config.toml
n_layer = 9
d_model = 640
n_head = 5
n_kv_head = 5
head_dim = 128
d_mlp = 2560
vocab_size = 8192
activation = "tanh_gelu"
norm = "layernorm"
norm_place = "pre"
norm_eps = 1e-05
positions = "rope"
rope_base = 4400.0
rope_fraction = 0.5
qk_norm = false
attn_scale = 0.0884
bias = "none"
tie_embeddings = false
parallel_block = true
extras = ["capped logits"]
init = "uniform"
init_std_qkv = 0.0185
init_std_o = 0.0
init_std_up = 0.0185
init_std_down = 0.0
optimizer = "muon_variant"
lr = 0.00861
lr_mult_down = 3.0
lr_head = 0.00309
grad_clip = 0.5
warmup_steps = 200
schedule = "wsd"
decay_fraction = 0.625
decay_shape = "linear"
final_lr_fraction = 0.0
batch_tokens = [65536, 131072, 262144, 524288]
seq_len = 1024
doc_mask = true
train_tokens = 688400000
steps = 3425
dataset = "wikipedia_en"
MLP neurons of a small language model. Each row is named by its layer, matrix (down: output weights) and neuron, and shows model dimensions 277-340. Each number is 128 + 32 x the weight over its row's rms, rounded and kept within 0 to 255.
A block is one neuron, or neurons of one layer that tend to fire together. After each block is what it responds to, as a language model described it from the Wikipedia text at the highest values.

L3.down417 [144 129 100 105  96 140 137  91 149  83 143 122 116 135  89  98 119 161 163 117 123  92 172 134 142 145  98 123 141 173 103 150 130 212 129 132  95  62 103 121 101 113 124 111  60  77 127 101 115 204 153  61  69 160 143 134 111 146  54  51 113 186 145 132]
L3.down1481 [ 96 112 122  89 102 143  84 132 125 142 170 118  93  96 159 132 130 121  95 120 104 131 164 150 168 184 166 160 119  90 209 100 141 130  66 133 114  91 191 120 150 107 119  51  58 142 158 147 143 120  67 157 132  96 172 169  91  88 139 154 114 156 134 104]
L3.down1656 [126 163 199 115 172 122 210 110 159  85 164 106  80 127  97 232 104 140 147 156 120 134 169 116 120 166  77 118 144  51 115  72 111  97  87  82 122 130 104 143 113 120 189  99 104 127 113 121 105  81 189 108 105 142 159 128 177 144 147 161 157 141 114 178]
L3.down1842 [ 93 136 123  76  97 130 158 191 135 156 107 126  61  86 120 149 107 115 114 126  31 132 145  95  93 143 109 186 142 139  77 149 112 152 165  93 119  91  44 147 122 106  97 120 113 162 128 135  98 108 129 137  85 187 134 114 138 132 154 148 101 143  95 126]
L3.down2253 [123 127 109 109  75 185  91 148 137 132  97  74  69  94 149 158 105 135 107  92 131 153 155 192 148 115 140 138 136 104 116 139 211 154  71 111 112 139 101 117 118  69  96 116 180  89  94 178 151 161  86 157 145 152 176 157 170 128 147 129 143 170  89 100]
L3.down2299 [138  54  79 120 115  98 130 112 138 121 106 172 108  90 137 141  98  84 144 183 126 146 151 159 147 146  83 134 144 195 152 172 134 105 138 111 119 147 190 142 167 132  94 177 173 144 107 157  57 113 108 110  91 193 128 148 165 133  72 142 136 112 123 120]
L3.down2460 [144 124 161 148 119 178  82 177 122 100 137  78 125 100 164 144 153 166 146 147 135 117 145 171 119  99 115 149 161  94 143 152 158 148 134 124 132 122 127 180  97 109 137  89  97 164 181 120 111 114 113 164 204  98  73  99  87 126 133 102 145 144 125  75]
L3.down2525 [ 98 148  98 139 116 156 138 140 130  47 147  96 147 140 162 100  64 115 122 163 133 164 150 182 106 118  89 109 136  93 138 134 159   7 109 103 153  97 132 134 154 163 150 181  78 144 115 103 117 120  89 164 133  61 193 172 138 202  92 167 112 140 134  74]
Final-item coordinators in lists. The coordinator "and" (also "&", commas, "or") before the last item of a list, especially occupation lists in biographies, like "writer and philosopher" or "manager and former player".

L2.down1293 [132 118 117 157 184 104 147  97  89 136 174 148 164 156 135 138 102 189  86  69  69 125 106  77 109 127 109  80 108 115  58 146 108 165 100 138 112  67 143 131 106 147 102 202 112 163 102 149 176 162 133  94 177 163 163 181 108 126 179 182 115  86 168 111]
Coordinating list and clause joiners. Mostly the conjunction and (plus commas and semicolons) joining two nouns or clauses, as in actor and comedian, bow and arrow, 50.7% male and 49.3% female.

L2.down2517 [120 143  77 126  74  60 139 119 125 122 159  92 138 137 117 158  70 135 138  67 138 138 101  69 171 148 122 130 106 115 151 147 114 114 173 131  98  92 136 137  96 163 135 130  41 125  96  76  87  91  93 144 145 130  81 106 130 117  87 137 132 180 123 113]
Predictable phrase completions. Tokens completing fixed phrases after a preposition (in favor of, as well as, in terms of, known as) or finishing split words (g-one, In-itially, acquain-ted).

L5.down114 [115 111 114  83 102  94 133  94  70 110 147 144 106 108 137 131 101 144 141 143 151  77 143 127 157 111 134 114  85  40 154 207 116 142 138 121 148 151 172 132  93 178 164 122 119  79  84 148 146 170 100 128  84 116 139 136 129 176  84 189  92 127  76 145]
L5.down571 [122  82 130 132 180 108 156 131 103 122  78 196 103 157 171 145 125 116  92 107 179 114 111  71 164 139 135 107 117 120 195 105 105 135  86 122 136 132 149 148 129 158 143  74 103 108 199 135 113  94 149 124 131 120  72 112 160 125 131 176  91 135 103 169]
L5.down586 [ 93  99 154 199 183 120  79 174  60 120 137 151 141 118 116 167 107  92 155 129  95 117 117 115 112 168 109 128 156  82 152 111 136 100 141 153  99 132 117 164 132 211 117 150 100 167 132 136 162 156  99 192 111 125  93  99 177 115 136 139  79  65  39 141]
L5.down1199 [ 95 127 113 120 144  74 161 137 128 143 153 109 161 123 118  81 119  72  96 128 150 106  95  94 121  98 126 159 124 126 155 200  83 141 149 181 147 115 186 137 126  92 125 130  81 140 167 198 101 129 160 138 160 130 180 123 124 115 157 152 158 126 142 170]
L5.down1538 [119 127 124 107  97 172 118 150 132 151 125 160 126 126 111 138 138 108 165 103 135  66 102 142  69 146  83 105 114 166 115  91 108 152 127 138 195 132 126  95 122 171  85 116 141 147 175 142 142 141 209 164 126 141 108 107 106 115 186 151 163 122  71 122]
L5.down1815 [ 95  29 132  92 128 117  60 122 139 102 170 161 121 129 138  87 136  97 127  97 121 189 100  65 158  55 121 152 159  88 137 138 116 113  92  98  80 103 167 123  80 143 135 152 136 102 157  73 145  41 168 130 133 137 152 110  95 129  98 129 110 110 137 152]
L5.down1944 [125  83 118 184 108  97 195 103 150 117 125 146 199 155 142 157 124  84 102 102 137 142 101 133 146 116 135 122 108 100 126 205 152  85 121 136 115 169  71 148 131 102  72 126 111 138 111 168  92 115 153 126 170  96 120 140  13 129  97 212 114 117 145 116]
L5.down2185 [173 129 131 151 121 185 103 165  73 131 151 107  74 125 128 112 104 119 170 135 112 168 120 164 127 187 149  95  95 135 156 125  66 172 138 115 159 106 116  86 105  97 107 154 197 150  70 123 129 121 120 107  87 132 146 111  92 132 116 130 134 156 117 132]
Discourse connective phrases. Second or later token of multiword connectives opening a clause, such as In contrast, On the other hand, In addition, Due to, As of.

L3.down497 [116 135 130 131  44 120 116 140 147 163 131 156  79 151 125 162 144 106 116 126 137 133  61  83  93 149 101 143 123 200 156  98 150  91 105 134 150 126 170  99 147 114 175 196 123 143 138  44 180 141 142 164 137 163 159 128 100 125  89 192 123 122 150 122]
L3.down679 [136 152  85 116 135 123 149 101 108 138 176 115 139 174 129 108 187 135  87 135 113 176 132  51 122 126 155 133 116 129 135  75 187 119 110 148 141  90  87  81 186 123  92 181 142 180 136 100 150  58  75 104 127 147  88 163 125 139  87 149 105  44  68 114]
L3.down972 [159  82  76 135 106 110  98 188 162 169 145 124 153 113 146 146 104 105  49  73  94 140 122 114 125 168 123 186 144 136 109 108 110  97 112 123 156 153 135 161 206 100 114 122 140  92 162 136 163  77 108 209 169 126 122 135 127 183 189 186 129 140  92 119]
L3.down1457 [121  92 136 130 125 166  86 154 181 213 147 144 102 145 165 160 128 163  92 126 157 188  93  85 132 124 104  94 160 134 115 101 154 140 115 166 167 157 127 156 128 173 151 113 118 179 112  79 134 114 147 108 151 122 153 114 113 113 140 158 171  75 150  96]
L3.down1609 [155 108 165  93 118 117 117 160 171 109 136 183  87  92 193 154  87  94 120 137 158 212 168 121 182 166 114 131 118 158 125  95 138 162 132 163 109 101 124 121 227 151 103 116  93 135 131  93 130  70 162 107 109 133 162 135 135 139 134 123  92 120 149  99]
L3.down2037 [109 151 139 150  97 178 125  71 166 104 138 166  88 131 142 145 131 141  64  58 117 168 164 122  93 127 125  93 121 122  89  96 191 153  81 134 106 118 115 185 156 182 128 160 122 156 200 103 140  35  62 128 195 124 146 163 128 112 132 121  90  52 143 107]
L3.down2090 [173 129 143 194 127 103 158 177 137 154 104 184 106  68 150 149 113 182 159 116  95 101 116 116  56 142 123 135  88 127 133  88 158 115 136 156 138  50  79 133 118 108 128 171 156 106 113 117  75 150 222 126  87 177 179  73 128 153 111 136 140 159  98 147]
L3.down2559 [ 69  89 122 142 122 149 158 132 190  75 116 142  85 116 159 165 146 120  99 154 169 194 125  95 138 151 189 163 117 119 172 147 176 116  54 183 158 117 121 125 122 135  75 108 102 167  82 132 218 129 105  93 152 174  88 104 104 118 133 128 154  78 130 106]
Clause-opening prepositions. Prepositions and subordinators that begin an adverbial phrase right after a comma, and, that or because, such as "while in", "because at", "and by 1902".

L5.down829 [166 125  98 217 140  81 114  77 198 110  74 116 168 112 134 133 115 107 137 126 134 125 126 122 132 154 138 116 100 136 116 141 133 111 101 132 105 140 115 148 126 140 178 171 158 123 148 174 121 126  94 148  91 150 143 155 161 124 109 199  43  81 124  85]
L5.down854 [132 160 105  77  62 120 106 127 114  61 143  89  93 110 152  93 170 107 127  99 117 109 107 111 173 142 107  98  69 100  98 169 133 158 157 146 157 106 108 148 111 138  63  93 122 131 129 102  77  73 134 134  97 152 147  84 162 137 140  79 160 128 154 112]
L5.down865 [175 169 173  72 128 160 109  95 143  78 103 147 107 119 159 103 124  84 209 120 121  92 119 174 114 163  99 140  50  81 141 129  76 156  77 158 127 122 108 137  94 105 120 117  66 206 112 104 104 100 125 147 131 134  86 105 161 141  62 176  64  99  85  96]
L5.down992 [160 136 191 141 160  85  97 126 127 161 136 112 151 120 115 108 122  80 136 136 124 158 210 130 117 112 136 112 143 120 115 132  84 143 121 122 107  90 154 149  41 139 129 149 111 178 114  85  46 111  73  80 205 164 110 153 101 165 124 180 144 144 189 149]
L5.down1532 [ 94  94 158 122 131  56  88 131 140 125 147 133 125 151 104  94 129  61 129 136 132 133 107 107 142 106 124 180  54 151 113 127 125 124 148 100 104 142 126 115 115  98  52 149  93 142 163 133 131 130 159 151 193  96 120 119 108 111  94 144  87 121 127  77]
L5.down1535 [ 87 120 106 113 149 154 133 114 145 172 162 104 142 102 114 117 190  93 125  46 124 115 151 150 118 179 139 152 119 150 135  58 149  57 124 104 138 132 158 104  90 152 133 104  84  73 158 130 165 131 123  83 130 106 146 121  96 155 111 104 108 108 166 162]
L5.down1744 [107 137 129 170  90  88 155  92 120 119 111 173 180 160 112  78 110 140 190 109  75 149  82 109 131  96 101 127 116 158 154 147 132 111 133  65 138 116 151 147 136  83 168 115 119 132 201 142  60 125 142  83 137 148  91 110 151 123 149  96  33  70 200 188]
L5.down2230 [159 176 125 154 176  90 131 109 180 123 151  82 151 126 120 120  94 136 117 147  94  54 140 165  91 107 135 147  96 110 158 165 159  98 160 149 116 133  81 135 138 132 180 144 135 156 180 153 133 129 113 160 135 128 123  40 153 131 137 146 121 130 168 167]
Mid-sentence coordinating conjunctions. Coordinating and or or joining two words, phrases or clauses mid-sentence, e.g. unfair and hostile, cold or stormy, third and advanced.